{
  "n_layer": 8,
  "d_model": 320,
  "n_head": 4,
  "n_kv_head": 4,
  "head_dim": 64,
  "d_mlp": 448,
  "vocab_size": 8192,
  "activation": "geglu",
  "norm": "rmsnorm",
  "norm_place": "peri",
  "norm_eps": 1e-05,
  "positions": "rope",
  "rope_base": 1580.0,
  "rope_fraction": 1.0,
  "qk_norm": true,
  "attn_scale": 0.15,
  "bias": "none",
  "tie_embeddings": true,
  "parallel_block": false,
  "extras": ["capped logits"],
  "init": "normal",
  "init_std_qkv": 0.0574,
  "init_std_o": 0.0161,
  "init_std_up": 0.0574,
  "init_std_down": 0.0121,
  "init_out_by_depth": true,
  "optimizer": "muon_variant",
  "lr": 0.00122,
  "lr_mult_o": 2.0,
  "beta1": 0.95,
  "lr_head": 0.00826,
  "warmup_steps": 0,
  "schedule": "wsd",
  "decay_fraction": 0.568,
  "decay_shape": "linear",
  "final_lr_fraction": 0.1,
  "batch_tokens": 16384,
  "seq_len": 512,
  "doc_mask": true,
  "train_tokens": 151700000,
  "steps": 9260,
  "dataset": "wikipedia_en"
}
MLP neurons of a small language model. Each row is named by its layer, matrix (down: output weights) and neuron, and shows model dimensions 160-255. Each number is 500 + 40 x the weight over its row's rms, rounded and kept within 0 to 999. Numbers have three digits each. A neuron's up and down rows have the sign that makes its largest values positive.
After each neuron's rows, "fires before" lists the tokens most often just after its 100 highest values on Wikipedia text that the model never trained on.

L5.down443:413551474445478417471523590529487495499561508499542498553551529569482493537594508423511493538500540491542558468483417501562515366532528503507536566447514489495510488500526524524540503465557562491477478528429510516406511552477496524468548499483493442487469507516444487492488514456498560482
fires before: " |", "uc", "–", ":", "ed", "uction"

L5.down428:461526464569472475522527528468442479556513445405501424528489516484502511461503466506485508514507512566408444506546479466531525521538463514521495552507537447486455510467472551431555468444519480527559487502464488465499507528519476484509514524531561517514480586499484510480483602504497477368
fires before: " |", ")", "–", ",", ";"

L5.down318:517479475504506476526515452474560503532497479431464520501498477544553543507491499472516499530522464560458478467544501496442552509532528480530461500478478501487569486540474488473577510491465498496425458591492454534601466507534554544527527505521503555543486525479498549475525482486497450519
fires before: ",", " |", ".", "i", " State", " ("

L5.down201:438460528446493500459499481546525458495561471549494550506546466547465517444463511559486550571439536486522517462493457553467531604495457461512450553458496536545456498412542515506509462469482498518539539504500553466531544455542609510507470488572545518483515513502520540466493519485493472554
fires before: "\n", "\n\n"

L5.down333:498499525455481490542514504532515440477481483510528477464497522476455453602529464543528503469473425495531469519546543522544535544453500400506535468540515601521512544586536510478503512637512410475512467515489518497502508530464513447463538445414474476522489407427507547464503529480456526372
fires before: "–", ")", ":", ".", " and"

L5.down326:509541529512497450552536474533500468533525538505519442518532540512454517500500491431445456470533523517520495430537504425480552486465524497533511486549539508488446549396518491547489535457523470481492398491527513525515475463500455469423466456534502437501537515502404493533496561490518474451
fires before: ",", " he", " that"

L5.down147:468524504468492544502480544486561527526420480565540510550423498494507513579462511560509481467516434465552508446591458500410559577485444479516525449534514451524477481482522514579549519508589485496477512481528505490506509468478424465519488516495569528519512434459526501474515514538430482534
fires before: "\n\n", "="

L5.down55:493481489522431551496444488529547486442485493475429450497456544509451504549417484527482522459508530479555522499523470435521501506481501503565477556519463498461472532502477520508505516603543446437519530544540520537511430506513525594551532551523448467464490446533535464494571520489547462538
fires before: " |", ".", "\n "

L5.down26:454516498459491532470445419569503525487522496528540531514541517500550519472495546556457529529491489528482495461477506426487506425517465530456490491487453482575507557410434475475559505474505558469499511454565532525445517470468528485537502488471475485543536556461533503484520476482508530505
fires before: ",", ".", ":", ")", "–", " in"

L5.down104:546527511525473495542513454505535495484512535512513473496502499505501499462498490397526471529498408499447487475610523513453444532409500480600541482498580504502427509539512487520449463412548538560481480491529484445498522479425445461599500519539489575505502528474425538467499561564537539539
fires before: "\n\n", " He", " The", " In", " It"

L5.down340:439560432563505522531516418465446510432547494511501486465522483491564436530514464563522470444519472574489482526484481474457494505455580434453539547497468470546422460493491471454452548546493540516532466483516490416429500507457448502500490451552492582570532501436509485543479554490438471508
fires before: " |", "″", "'", ".", " cm"